{
  "intermediate_size": 2048,
  "norm": "layernorm",
  "attn_scale": 0.125,
  "lr_mult_up": 0.634,
  "warmup_steps": 200,
  "doc_mask": true
}
MLP neurons of a small language model. Each row is named by its layer, matrix (up: input weights) and neuron, and shows model dimensions 341-511. Each number is 128 + 32 x the weight over its row's rms, rounded and kept within 0 to 255. Numbers have three digits each.
A block is one neuron, or neurons of one layer that tend to fire together. Before each block is what it responds to, as a language model described it from the Wikipedia text at the highest values.

Responds to: Pre-verb infinitive and modals. Fires on the word right before a bare verb, mostly infinitive "to" after verbs or adjectives, also modals like would, can, will, may.
L6.up573:181129101133108121152105207089120146137057127129073184132166122100036110096072141106084111066182155110102097144156103120137207137141078143174102166089099162072096133150134206070096140094163050168115126161111089126084105099149107125086141119094099090181128173112129121087086157175078177157121154122195114104120142149155083146088119130146123143117128156139179096061152146116129117132100129133083110122142085095171115177187136159129113066131141183115105196163181133137131111160180161107124154118096140099125135149152
L6.up1072:149168133119104100105136128152131201145107094105115135170158088098091123120119188123098119039146118134170129168174152134143138095117048139130132177096109128110077043178120148070116130095070113128104078180175077113057104156113139066179131129079080139137097091097162144157142156135145177110134153144163133126136138109174093155097105130097089119129089114129120074105156165160110117107163148120129143087144103116146164159160113124116107122145115139069128129141132084205126092170159141145127129157162130090088096139176

Responds to: Arabic al- hyphen. Mainly the hyphen after "al" or "Al" in Arabic names (al-Sham, al-Sharaa); weaker on mid-name pieces, "of" after titles, and date commas.
L2.up55:120152136173157183076201088178064125176114078153140168097079102153077106119142197071131139065096120169133151109118139103099133107186109168169107108120116050166154091154140136133200114174118092101224111123124168087120104150097094147126123128136147104133106198155114126176133108150114075138099130150105121117131193114121122109188159125088164165086102116159128153117119185086151147136083123148183117119102081124124076119111120147094100185089168145162144113139165086168192108114180146165078096138169128121148162129110
L2.up572:102176088102145121120095142130143115081112165116096108116114122105154109138152127124122143094170151168111123104135239055084117093168057147116080076115080076107166136122177162175107111082163141174181130097092066150163132114106116054098136126162152155132143126132129179124156120108066144080149114105139183108123111182101162151126112145108118190131116146170095173116151138134090071142081108042112142140139102209149162082131118093125106118120208121120110092111187128179189111147103100143081114168139142139113134153091
L2.up1185:133181198141084132127131124079151149106172119159116140170086139129161098085143124117150119163122090150161207127122127120081149112196061107078102173123139171186118147131157146127145150145094148146200165181135085107189174143136071098135146128076232131091097148144076138091144129113140139131064106120142078095114062144131076146083129082125140103151090111161096097154154133116153119165156109161123154065162129005172062180129176110114123103131089068116155129102110138137147163123067140180076172123166187112174140107169
L2.up1881:164083133182131092114128124131180108099155112118072114124148126146096130131112148167167148115063108158111099173094134115110194121062157137149163092106140148112122145139128152206150104111117197114140119102116172161151098163095164135134125166152176152118126245135137159130165118123152110074159101153113144069070107138200158087145140095138112134174086100152134170129091161126108123159127111117125161151127087116123101107127164142138179118116156141159150164177170102130209127095130136122130063088112145124133167126083

Responds to: Separators inside numbers. Commas, decimal points, colons and degree marks splitting a number's digits, mostly in Wikipedia tables such as vote counts, populations and times, e.g. 9,187, 30.59, 94°32′.
L6.up1517:122176165070124100108161172074081131140150142054141134085086075142135128150142219144124106150107198121088138119112175129072136123134172140136157141140092129099143167074137189132207129077136049121130109148146105129052102106110187155121183108107183129136145117127142174142095119150156153153123089111117077087188103098088123109134165109181153112124091087140167093155131065137116112064109135123144157115152154064134079170188106151133133095119128107132116118138115095110095165170143074131148101122140100058128134129139
L6.up1941:136149145151118101175139112150145161064114130162101153127095131138153150116107126063139131128131185116139101111173062127124144138090156106142105117100062131124090141037150222090154126094144101123139119180188071193139106132138113110117192104096145081146084190110124230106139146105154143093136120130146190142161179152169149091131104112122090146091117086067136144071139186081186131157058147138091136130097124134129183121066093114134169109140139125128117186144165121088119146179139098116110176100106149126120111118112

Responds to: Arabic/South Asian names. Pieces of Arabic, Urdu, Persian and South Asian personal and place names, usually the first piece of a name, such as Syed, Ali, Shahid, Ind(ra), Al(ampur).
L7.up105:179160130145161166093167146136160084143199120103206149142131114192129189144093107149140124073103079077141122139120086080137093142134080153154145124126124105133065109114105072187154088097147153133153115126194130135132173078079117117125071110099106135102135150075124084121173132155165107080108157174176143139136123127140155152066155099117172071175127143140084106120186093159093114122178068139161083126128086129127139132145148149079172169107140154133115095185125113174079111112133107141143088129127069121141137148147
L7.up335:130138134122104151151116102119125144109186116113112101133133129157161183165051154079090129113122119100116150225114106221131152124126123137184099121166046089090124076029157103107078121200093145108175079163099074128098084092107129139136130139121167094204151110093180113179145170100127099127130047110183114105143150109143148113072129179122125125127157075104105126065136085140144138156092154139117102087122104076113128146055139170111160066141155127115131114118177152121128064124087081134150136109111104140172098168088
L7.up652:168128115157050169158166143165149153130106134120159071102129133159102133096119134171114168126142146113121130155070113128168125149146092107161101104074100117155132142077154141113140123137136107093187133129183093139154102053147134198190108119139124143138111133085140144120135143132128170112079084166089128123138128089111169100128150114150093120153182100139086089069138108145093084140108114136159122150144158160157106060202178116139127154106150143082095127096053119175153151174094066089128147154106136123107185110079
L7.up1130:120114146080142176080113045138099165175092171152114138151160086103144152130105141084179145108143134145201127166150155073097121097127120121141107163137128184092155151064168120149088186157157153077176169095161180093152117078107125132102136120068112071156098132109111136139153078172106116169086124175167119091155112148125117123149139133154138126120104144125157119104128122149150146168169112151100127131118141147126083150100121118135135120144107121157152106120129107097129097134031163160109110091149083106166147111095
L7.up1134:195097135088136207067118061130108133129146074112169112109104112108138195118075148091131129117137112074135147127126073096140178121163093102076146159117105125107123126137155174087040121192139097149181136164133124147159103102142149167142101145154155166134186081124162145188226098161158137098133114120106074161119142078136121097162196128171082083158159129134161134060191117144067110099167144114092135080093161143115060098129118153148137178107166187117138093129135133156127093148112154191133110157139097143076170079135
L7.up1180:150065154102120116100084148168115097176142141058126114145112124112132166144182126129135103088165127083113202111118116145130130083117073116119112134106130148149138116114163111085161125095133186107178103131110143107128161138108112114170064124162189158144160131200122147079117114140150154178084071123108179080165088173104145158135143151152131108104093132140066088109174074161116105181169106138165132107121139133116077138109128179141144133100171115107115100123152115117053109128084148106162142104189134119232141103128
L7.up1596:141117117170063139133157080116084120169111181054117133137095134156066198086092175122130144131111107123101109149179147149136152091153165121142129104161127156167129108113119170123077098140125168124124113143129129136119167084137160203115091104147194182077085092163149128175152133199148122057137120175146093144052165128103171130140165064169108167145155106139135089110125103087129113057139119106103141115072102113093126165114149109063114082051130163184196073119125107110074136100135127157151104201103141136145129154108
L7.up1778:152135183122072147106200109103164077130112081103113099097117133124201119098038150131112117114169086091063144107101084149150181132065156098127136151155148117135081143168135100154156146150037142135140066111105203130130128083130157145179127165102125182137059170070117145148124149104088121121110101106130151098123123078116140121100164213117098130103155121142103092128128076140175179093132100134129148172199199109113114103172077168127094152138073146094087137186138131142121092177112147161124157085125108172118103090119

Responds to: Separators inside numbers. Punctuation splitting a number into parts, mostly the colon in song lengths and the decimal point, e.g. 3:58, 1.7, 31°15′, 90–87.
L2.up365:133130144101149165146078138148115134111101094109174069096085119134127146089148127087079169142089133105184096144189203095172110147137165127100150107098156079142120086137108175133175154132142128203152110144142123137122104088160123085156134165118123130124088255106183125121121154176109120118125114123133138087108123165159126111067188154065101163172149127184192141050184121126112093147134170147103100130077116096124175116102105115098188137158114150106113131087131075115093065128131142163109106093118102089133158073139
L2.up568:152150125152143085059079148157155115147113129163061100131153124158131094074217109132107047089101122139125186128075083108126114145161105132169125077097125102137149121136112128110143175151147173093128146176147093140126146123139188115128141168094098127123104154071122072073096119167111143079107133114109178073145142112142126118117127138130095205176099158095177082108056150153159121128078159152107069114107114192135146080099121110162133082199152120087137099079147118058152143123127170179101154093169086101152119122140
L2.up972:162178189129129101091099159153128123140099125073125153155190140156102136119122104064146135141145110138141038141123121131154157110127181084145143048108094123161113119108096131151072087108142135088109122118141125115144093148085146155183118100095137102157159102085147128094154084109112101118170142157110157183074113104141194092180128118063078160149097151138140187107175144172139073085110104097145172125102145090096096161079130143180129098145169110137078100094064106098124140079123117148168104121126130069160048126137
L2.up1604:187154158093148171181152152147052097128118090089100002154096145129126157147125115130130115140137139124123109090165110101098158111096131148114138108115100121108108213123136121171128123113129090083074123155087063164136138125163121180136128106149169117104061124097094077079144129221088140144101125156164143110161091101097149157114162158109117138144142137154160158117097118117128148131169110150139144132076121193153134084109082129130068138176141107146107086109100122122098096168123185149183093078142043168084152096170

Responds to: Inside personal names. Tokens within or just before people's names in tables and cast lists, especially Asian names: the hyphen in Kim Chi-wan, "as", "by", "|".
L7.up30:141200129125146091162125126095180133120064142147140113147146110161149133102127159179154103152128127092168144159100135118111126120188101142089151091070179103106147136156179160193144133115135127067091082155109153145121132136171141074130121129155069060109119109133105101134125094094160111115180107150158134094080188149108141125097132093079148090142165109159180120078165172164157112109117145148115172118105136079159145124154100156074153183139127164127146087129099121129108134141112147137092095201133124144195078079150
L7.up511:201115140116045111141118137093089093104079128131154182099126071114106197119140137143137114155111160107154127142151144124152120084127161152106181158103091141135126151065160143137125127157085139145142130155127108089113158080152110139097170123142136083121095109135117158140084182161140110080136125151196184134095108105082093149065136112126171096122083143144155098132129140109106121040128133139218131167053165148131108128162137115105137070111119152109071176102131145154106131135147126115147144210161191168091115131164
L7.up1519:122175160134170052118140146132154181125135180141178133160110150143101137142103121098109146071181157163113102158158060125116124171098164073123114112104127108114108060106144112090087172171153114138154140065186125079129120093184165150116060118104109191138055116066146179113108074145196151090160149115040139173071120095139218057118043082150088124104167134168117184092181141130100127084090172119138133111158087179151136077118165156101122133075133114092148128065072109157141181146099119152114117112153130164171179107074
L7.up1586:233139170183122156089127117147139134170145173094141118121150136180102131023148119103111195139135173161150182096064093105136126207130163182096058168073091124081107147112128123121125132110159120101168097091176168133144147078146113109175127114129160114119128125145176113159114130096118162153113146162121103166166160133148163120127123124184134072140171121134134029060143104188122125139135114112110151133114099105108139112145115120136106118128074153114134095081126126127038080142137198171091143157135096141120173143116
L7.up1594:131167130091140117073082168148081134116128176124134149069083119170107099123123130180086095126097144113089144122098120115134175099156130133113147163050108127113126122081132157122142157103121120117089137119137142036167182000132131130131151156176145079105152139115161158149087094084175136141177142117103124080125110076090144164099115181173110097134085129166118110162116146151098160108117117121141163173138094110138114162119114118110118172150124124118142111118135128093140063135156180134121078133158128137077124145150
L7.up1667:189177099138149096109150102106124188152126101119108118101172113136138117128186136108119103115117136086122166148109084133097136115175134156094155143150115123125124142083149138147128183150075109112191114084120142063167153027132166179142173060158154139111148107143157157096108163181115115113161118077110108133120077149108137168041195091158150110159097133185121126101162122107116110130116120100149107152195175167101134148219104172122172184109106163178147157163087093119119095137157091090149151147123158091156103154128
L7.up1991:094084124112038126136162165128130126121124122099123154120076117136132150137108153106158129125107140153122098115115169162146182125088134134082109148064112148167173125037131131140084147156101093082104117073173111079121147100104142114097085068124121111095140143179188147168106183142186159137115090138102084131092139054114156123127179200105154151138159090126115130160127009109146099129107076125099098141105151154114131108154128184085127178108149082122113049138129153131088134160107112148158108113093137187141159172146
L7.up1994:119177088179171154114149078153130132120199149141161142087119109153143127086166165104072172141099104121109113091154078179174106086099077122105169119181150088134108136084136148147143184158099067142131080128097150108172125007080120101145107126048135179112090178120156137147101105140124057055091086134179192095067110097156144140120119154148094130155097187117120143128148138105114091181147133136077125102098166133156107195159122100101112108157179157134128148074119097130167030092128100133142060191098141146134120180132

Responds to: Before a title or name. Opening quote marks, table pipes, list dashes and "==" that come right before a song title, heading or proper name, as in ' "Ritmu ' and ' ==Geography '.
L6.up712:151057095155172143159092108160099150065120138108075135120122149116154171127145152112113064092068120119126080100122126129122099123105149130027117140114121096165130098179169174121194071110136145108099115140114135219120141108150148117130137112035121103086142122209128107151127094178193067122150111146116098123135116108098104146162124065101111119112038092107134131166077091078168054112094169135115122107168142117179163093137153127156093084119117122116179120143094155179131100124090113152117123107088142046174083137115
L6.up731:084101172134093147150123122176128141099133141080163108076061101150152192123131140130127155116152066179149124102109136200068167123161066080158187096043165117086132075080160174128098108134127087141094140121141143156132100084157103103118132128100135104172084187113161168146147171138128076116110142192072142149139136102060153094109107081035104092117081142143144127148146126154101111108118144143091138105146112135127055104126137126154153121164139186095136161120102190095159112121166055136098178117150143101163126165063

Responds to: Inside title names. Small words and word pieces in the middle of multi-word titles and proper names (songs, albums, films, books, organisations), e.g. "Talk to the Trees", "Echoes of the", "Excellence in".
L2.up268:114140119172116139152158145131212123118141071159110162128150134170097172131131136128047124104169172140125115066126149183168089154148068146172081130155132064086158149135173138114108104126122123069147118110131091143132143145176107097132159146102147136142079125099181123133143153145111177126120121138195131147142146193136112095158189131140091108179140139151105172126122073104161023136122119187063131115130162126102110155208118138103129118141095155109093142115062119148156209160151146139164130140107084092184125132117
L2.up889:091079165173147126137127168067148112129099187139094102134153124128112067181107185102115194136178148100105137122118112112091064114114090153117108126126095206135146134096139117105082125118121086113195172106113106164139255123210146081165146108119060175096104211121146075104142111108129145145134138102142140140143114166117114100169147123142089191094157122175117129116111069154164099138105079122184161129164175144098113136142126137118112112168077196083125129118113114105121143124119117119110114163173127105160140114144
L2.up1777:094136151093110099164107140148146151136050106177099072091103097090126122152109120082131140147147159145188172107185082160149139155105170162099089105170150115097125192109106033138074077144130068099124120152107081177163174165185177125108121177151076087157118074109144153129127125163135139145149110133102132151191124169120156091183170093091065119173098095130096138119104080097123094118155135160084098153120156181104125186222159139125139151146103162117145136112099161125120141159145125117136161099116113015213139149058
L2.up1878:113188137127153142119134124167162118118066138156104145102120123103123165137056154108015121126124166146111124109151162168125079155161033153156101121124090127097125157104179117208089218162111118120204130066126064158094201184170152114166091163179119119127120039125185127077126116125154127116111154120075176150140139171132076099169168113126086094103177084148089125147062120127165135135184117203132089099138192134121113185140137208113152120119160149123116162139075137137127147104115133123176120151124111099142157162083

Responds to: Plural noun heads. Plural nouns and plural pronouns naming a group, usually after a number or quantifier, e.g. the two participants, three survivors, others.
L2.up698:099125096067131096126102077179105184197133117167184139138121116162103147089141096084163089102147134162156116146133143176092113135098151101129080099115150176072152153151115124146107135088087162122133144140148144101188130111193082152145142114145110133094094119152195121128191176111113169127123133125104114071179137105109135137113160128069144158081037060141092120136062084107103137125163098128149131169168141124131167105165081161130075078098137124184117108097141140113094098127183159064111112108131140135100186154096
L2.up838:145091162091136078130165143107123174214107147122145150123134169131154136136145063102067099129169086159113120192098123189128161144090133154111155098130157107120166188120087132090160122121098122124112150177080106119147112137136111140098160091094144167108071145100103093124098131110128091106185142173140114111160139124172129180116087121124094154179129141081102098148126106122045197036121142164115139140142179131179139124095141121152112141088162134097050146158148151133108135169108151092151113097140147166095168131148
L2.up959:087123141103153068135141102162085199217136155182192161122108098123155097106161081097140139080167159193114178150106102169089121155140116162101106124086172111113159187127127129151165108139090172072103193181142125182110106133119080123138101138102069082128128150145167118155139138092113129149127134157167149063092133124154079109146111132127151139147158140159168117108063129182099171121176088155124157128126079166126148121122144100142136089145165175171105118094123138136146156134073115113078084159188130108089196136175
L2.up1620:143108092136149097098103072180116166156100087178153156115093144197160133114123146074123099132120175203150142155149106199092151131096088160180141133119134174166163157137102131086102133147058134097116163212103174151114142186168142128118149126146139112128149114145159150146119131157086139091141131131154131059118116141143100123175126124119112112144089181157118082086106130160076211098154159149139181097137145105125110151125081171135120134174170093138066092090156155151076152177097173154152128183173167125089161135129

Responds to: Arabic/Islamic name fragments. Word pieces inside Arabic, Urdu and other Muslim-world names and terms, often in lists or tables, e.g. Masjid, Shahid, Jabhat Ahl, zakat, Al-Taqwa.
L6.up1016:226141132135179154110138140154091134087123152125100167128105119131097169123060166172147131076090065151102191101148067183132141079094082172183097070101146142119106076087118115068139129187150092138106106106175113166104115128134114117146148163110110127062171141121145174137156091096185116153115080110090145128137127166160123131131164158125119084168136070121177155164149150115093155075159137095066103114083094118156159194088149146134075143114134159118136116163156106145090109147110145113137116115127049136199147112147
L6.up1710:229160171139146164117133090133142099152124141047094102159104127126120157128112141163066122049127061117119146137139093112133088124092116192171179095185115123101145111121179080112129185089158106151147169145129134159153113108134172120135106103081141132139108134186092179107167118112113083118150107112104138146077161115129142104068149100138056106113149191180149058126113160136096083069185133127126111105104126101117096096104136129093156092041104149103134122109164129133109100123112118110098110155136170106174126151124

Responds to: Plural subject heads. Plural nouns and pronouns that head a sentence's subject, just before the verb, such as they, the two, Kalmyks, fragments, farmers.
L7.up41:117120114138175120105122080102080163157077142107122170101106150102087156139090113156123159121155136180142119145121118129145130077104161133140203128108134141100166101111154098097121180154124123121132095156111129138110145168114094160147156124124140144104092087151163122139155124104110126067129146158112079055165094054108116110070100119123168116188167145168078116102078149172172255095164166134147141116094115124118146112162151096142095112127132142120097128106089138115115097125159172073164099158205110092028187141117
L7.up569:122112164153099108167121105169156166142063051145100127141162083105135132110129182166134134060168127086162163145129107152065126172111089077149142138116102083137098122156143161137154078117076129094105112141193151154178177141126160190133121078139119145120048128097128100182132143129094225141146169133120139130158101144116111090116098125149136149103098126150122073138122127106083114138000217156121147069163048117088091081153114122175084104181181100134117124134128188114148184229113087151134123117138092055158154133080
L7.up613:112105126101164063113114071148116113187103121188133095184103188172154131094167137134140111117138146144160141111167102122144129115136103151118130107185101114138136128124162157067124175160055144131124172170143123150151131139129132120075095136119087117079156179118149135150090145157080209124109152169174116080168132153200069109124116157155056075188118157145072109132121092147096207090127062190166154120200140143142208130093170153167103149119141118124135149089186090152073108128026098069119113141129176128115100092179
L7.up772:130188156120128124188195132155100156129105121149088078093120114140137160075167122156142133173159108100171121147104118104126127145139128130142103084164140094201196152185065123093128133117137104134100061122161095119119151113130133061121060168117166146090177118068125150181099128113143166105179091151074113106167128190111136172174065163116148152116161076105103158116107142098126109133126118139037108125103076126109100092076116116075104187098159065104122104126069110148083150145110177119165132210142162145101179121169
L7.up1563:093080154148095000107095029155146196151093071176086124102117147154124048120100137101085103141123172154169088168148141143154154095151098128145109126121147188144138168136092119111133141121070097130152149148140139097066085173137074108159113142109125093113063147158123117134127126157084145110149147172150133037056168085103114120145149119121145154143083102139099114074056107137101191131125127144131158115095105167107162136146095111103137122122146171103138141065123099108099139129085197082114114119135117171139151105105
L7.up1653:108071132137111135129096135172157187117058087123142137142131130099035105112179102130135134120121139062135136128176112124154097125083162121106144123147206151114118094171135121147100114150141106099107082154193133140060120179108130185129134106105105181220130140120149135170095170131128153163148123125078121070164150135132099126110101140092117119113029116155112116116135177149102159112126159156150083138138152126141112074121117096153094044125130113112147124115127131110093100137103177100191084097141179133143042086107
L7.up1715:104222136099139154176084151103132163103103108104110140102140097151114146177111173164091124033126106139212160141104128127136121131085100147161123150088078130101095126153133185093152137112136182098125116128120150139096114131155124100116140135138134115123084123090110180140131132155114137201132155184102164137143090172121118161152137152150114104103153125080177129126103112057122090176099152133097206046185078138112114061122126150095114142147087122140130161073091123173118173188135160104142170122188119118092160124096
L7.up1980:133122126029164056093159085153183205132140131121157115175149108121118103088106086116151162114181082197142095187116114090131085185142164178134141089123129097127139192133124142070129128092102113116104173190086110116164158133137112122117143161067098073142109132163140151148125193111186123123112061073132121093119136074148141128126167067165072189161149111175112116139104133136123152105151106121105185103171089109115116091117100108127108170119151095104116187118115114170077129122114105144153112112129118106170135103118

Responds to: Name and number continuations. Fires on continuation pieces inside names and numbers, mostly in tables: syllables of East Asian given names (Shin-ji, Yu-ichi), decimal digits (.600, 12.2), pipe separators.
L2.up126:162107150087118121114106171147123105086062081137119152110084202063142082145102148100138098120166089098112101123161150117139105124112131107123136081104099099171145126096159072150119118117099127105174095130077122089172096105115153146145113132171117099098149152090152158070140154149157109085178133185138123134190103158101139186137146161109157139175176140159089172143148086112179116105126134130154165137103132126108121124112157135102113214151161152108112125110161135139192127104095116107130177144149142124120124144151
L2.up139:152127115069144097119144165128144155124111110090128158134158150166181162067004120182105117149130152090128131109092169110112117150109086125072135125116123183120107130148120105137149099153115121179143213165113119101146103121202124142108192135161119131079070099103124132168087092109107190175071087130110170187129088044109142140151082157139160079159087130120150160015106107114079164121097191066170112142214153134111120121140128116083189108149051151118180120112134097117100041127110160138081178135118155133111127125119
L2.up1021:137139096185099114127166068077087072122135138138182142163102144111118158182098106078134098168072089122094115152157114141146163153157073079125135115151151105037136133131109154096141153173086154089099086158145152142171143093165132140141150125081101126121148105115136145193069127129144132169017147150135102107152133056119179107159109069143153138138152155151120112140100109169097241117167120162124142084113143073220197140127193177120075158142115121110121144138112142058094120127134093149098107155089118162117090137082
L2.up1639:109136123187132132117127154169116145129114053105127110104129169169152147150130167097119135213035163102100155188141133146079197155091123099136142162065095160149119081064095117106150116193098129178101096116150132105190061144192140126071164149173099073112183163131105114095105177147150153167121131108093118122114102159126158180112094146097155122164125120083126131105136141111143116141146197134173139093166177090100157070177129180133141154091106145169114138145149156140130128162136212119153127128111150108135122161153

Responds to: Opening quotes and parentheses. Opening quote marks before song or work titles, as in tracklists and singles chronologies ("Tear It Up"), plus opening parentheses before glosses, actor names or years.
L7.up8:120117114154104107061168145183119132149104192102115147159173138186179076131123187136131174115132084116106166115102100105101185124165157187138179145132115153163122147097089111142099128179135133125119122135077120122177162186108119125152084129106178123114169116189201167159114129137096133174167130107100115134105112150128118108152103077087077137149114144101151156196133147113086157109114111112122081157098189105107214092130097148112116127129128144212148091124138153071155161153130221128169087147121114106117125102118
L7.up157:138156128146119148129099140100120142085068125108121149183084143146119102131162146129123138121101097121154119118143144152096088069124133137121132110121124141102115140110103162108163141117132155181129093160152064145125173119120142171151120133096153138132096109131119121123075136112150148181160085096117142150102099131129124139140133141067089119146099123164151130084122158110072150088081200141139181103162126208109086156134128155157160167155122124154208125078147078104070097204109141194088065144201111141116112145136
L7.up1019:144142117102146117082133135120139157161053152124200151090136109113181160172145150137132168145131136015126148095086148102164109107113109194088185138115070101131170097095129092146097148092111116146131152148094136091139185082111149113107125102128130126150106083191118097166118125185096154118104148119170210164137100154177134129110107147135169159141177158043089085145182146180146156074145111156167144124069137143230152148151079147235160110087096102171149113120099135186124120146125167092129095105153167151101101075170
L7.up1439:099122208142126085091125185161131129141110121163116169173019224198154145148071188127141118143087128127090151114119127102200102113062079104142177112140133099133108138121128097145144123111140143103062222130149133121080118125157161099206152080137089177170104118075081087088129116112152137161094208129103172127120141170149114144165157115140073148137093150100094119138173109129096175077099081114089175145125073141134142076131101156169111107084150135147135106105108089149235099121112115132107147134166124125184134087206
L7.up1707:154169093108108118127102101162111117118126113097154145104104103050124130128091134140125182122118092118201164152125095052093140149116092111091131121161117107066134161124141103202091097125141130158126131065105111100188132173136086108175102091109053140148126171060112107102163197097064142164120103123107090113094149117103157125151095149139080148118131144157060112109169132096172192175123102149113136158111166166185214115086168138104151112096151119108107186071111106105132200137147127111142130133121093087076117107056
L7.up1874:072119106076135104078064183053147112110201183053133038175071107098131142156147158128162117143094123083121094111108118098083089158147133141087127157117149121113194111134103163111148102123131145134100163086136143123133089108129131159222079155168179114127155187186192133175139098134076126136156146083100085105124142142171115119100102151109124198151073126115047115143139125074129122149105119134150141062176181103083114174125162094119139103085140096163132145158125089073146091158130068137162114103137143053159120093179
L7.up1896:126088168126163139066146120129148120122116133123089153136134087076160081124126120103127087154161142087140148078189073094136115136085107169148098177130072149129064122131094247130132096135138173098114130142157081066139137124176069114141166108069105146141134153193166122106140136079067126181141132117073088089123145170137130109174042113138114083121056135107126104050103132143204128087135096141138142133125107159118086171075107132150063081095120120108182136100068114183065115111110142080125049113153087090106113079143
L7.up1902:085132127126148124110130174127103123165128143132162083111094180147136165179098159114148115110093149125121140115118103139122131118122107129092232075107162141145133137126172145092108135143131097105153156121187109080169086112142132125158119109112109151163095160093172134173146066113132137121098143117109134199114063123160154147094105038099093116164100143141099127229171121135134099111146134090114151039127134159093204148137202123147186150106095137093107128103129125086196132092154158123132178113101124069122163165115

Responds to: Separators inside numbers. Punctuation splitting a number mid-figure, mostly in tables and track lists: the colon in song lengths (3:41), thousands commas in vote counts (7,722), decimal points (30.59).
L7.up351:116114102081108196168113109126138176179124123133094126114126153134141078108164169124115098184115109145115119113162148129212129118175177087139111140172166145134182060088104107120100134094112134145117078108142113128104096056109113155192199081073118092224104169099138155149112123096136121190088141117148131143175143135133102049123083121114175193137149100133134160089108160138112157121159074084124175151168141070112126169091139080129098097112148132077050122163114081179138124153127115119124162177112137119090133156153
L7.up411:128131104123153125136095143137165072130161106105096110085108099083145140100148135146132164108077133117133125121132121101094088109082078184161079128188071148152099146121129144094174124073148122141112081117137150110027144142136110174153127141141130182126089151099079119105114136182119104111051171130122136074136105127145127139066185141136120194079068125101130156080137173103102122117109097132172127157085134115131118135116145165122112164144117147098162094106146139160069101139088147189118139226158102125096175182116
L7.up775:212167118140078147133087133107119130123104122080053122147121095149166112115118106081129160123104152123123064067174138124126094081172173117125077133145134095093136114100169146111159098072078141101129148121163118145157043123128131126177109158203114162160116166169115094135122105169082080110153159179111152126098139085128109146183149087195118073137100100180145112115084137127089139108157130107111137083102133162135118107071162107152206128149139114129119154159149160118147107164107070112134164165076148171121114100091
L7.up796:189139108138166129171146136125128119144115141153173113122128098111170143123129137138137174095088084135095147160132133101104139223131102076175094133128134057139189069165124106123119103121182137144103046119092082174130095144147121121112133061081117137132170165159127153173066140220121121150171085144114140120169120110106100093171093070099032137137092126108102156126113160093092082130165164141167120165179119101127101114126109124081127139151127091116144070049163160077116115126119121166098176129128193148122165084136
L7.up1275:110176147140154157139149122117151146103095161172075113177170197177178119128085134148148133096109169116097140117134067127156123102094129131133147083161087095104144119135124142097101085127150109132103121122162138102096139151084158152129107129070196113157161182106175098154075079061147212239188135110162165059151133173122125127165079085164117149193101190150146108129136133100164101103082153110079110139081091107096108125134129070156130169162112133103162092058117067088102161110091110160106165137161142156087098126102
L7.up1387:156167179134165102112109181139153115150137147087071135102153098127131172124113134122124107204157116115108184149178143093060163088131160114112121082116160123142091146139178115115132133158130095168125137104109114186158147141134136119177173132140086129086086131108187160131068176125133085195139103124057129160133159170102131146116112045084102139124132070057109115148078148135102126174135153093118122094113068127128133090116124118176223088113154093099140150158133146120125152102135109149178133120151177106115137157121
L7.up1551:140098063109164181124112086133106174093144149135074083119178153152069146160136058074082130149106123170100143092144117156141127198105146158140133213148143114102032122149114131167167149162095119096103162156145151129167104123103148121108119123125139149100113166099144185127147106127096116160182113134109151153145074125171132122142079082102091140149092123132115099110150128189124104171096141098123141150145161115147146154139170093115094086161139119099126118125131095132075127173159130087149196146074106141116151125112
L7.up2001:138137151016103101074159120127148132140092113136132152121142083097111129177053128125152092158146172112118067149163120205176119078123087084136102120071106054085139126100190173114124074091143108128080125133132119135198120129112130145170152116139109203137090107134163144159108086181119179134038140099099141149182126127102111112149130157118120151100151197150144185123152088124208126158133153122160130174080111150121102125096089096136133167167112062117136105146121124155104135154138098171125166112134177130142129095159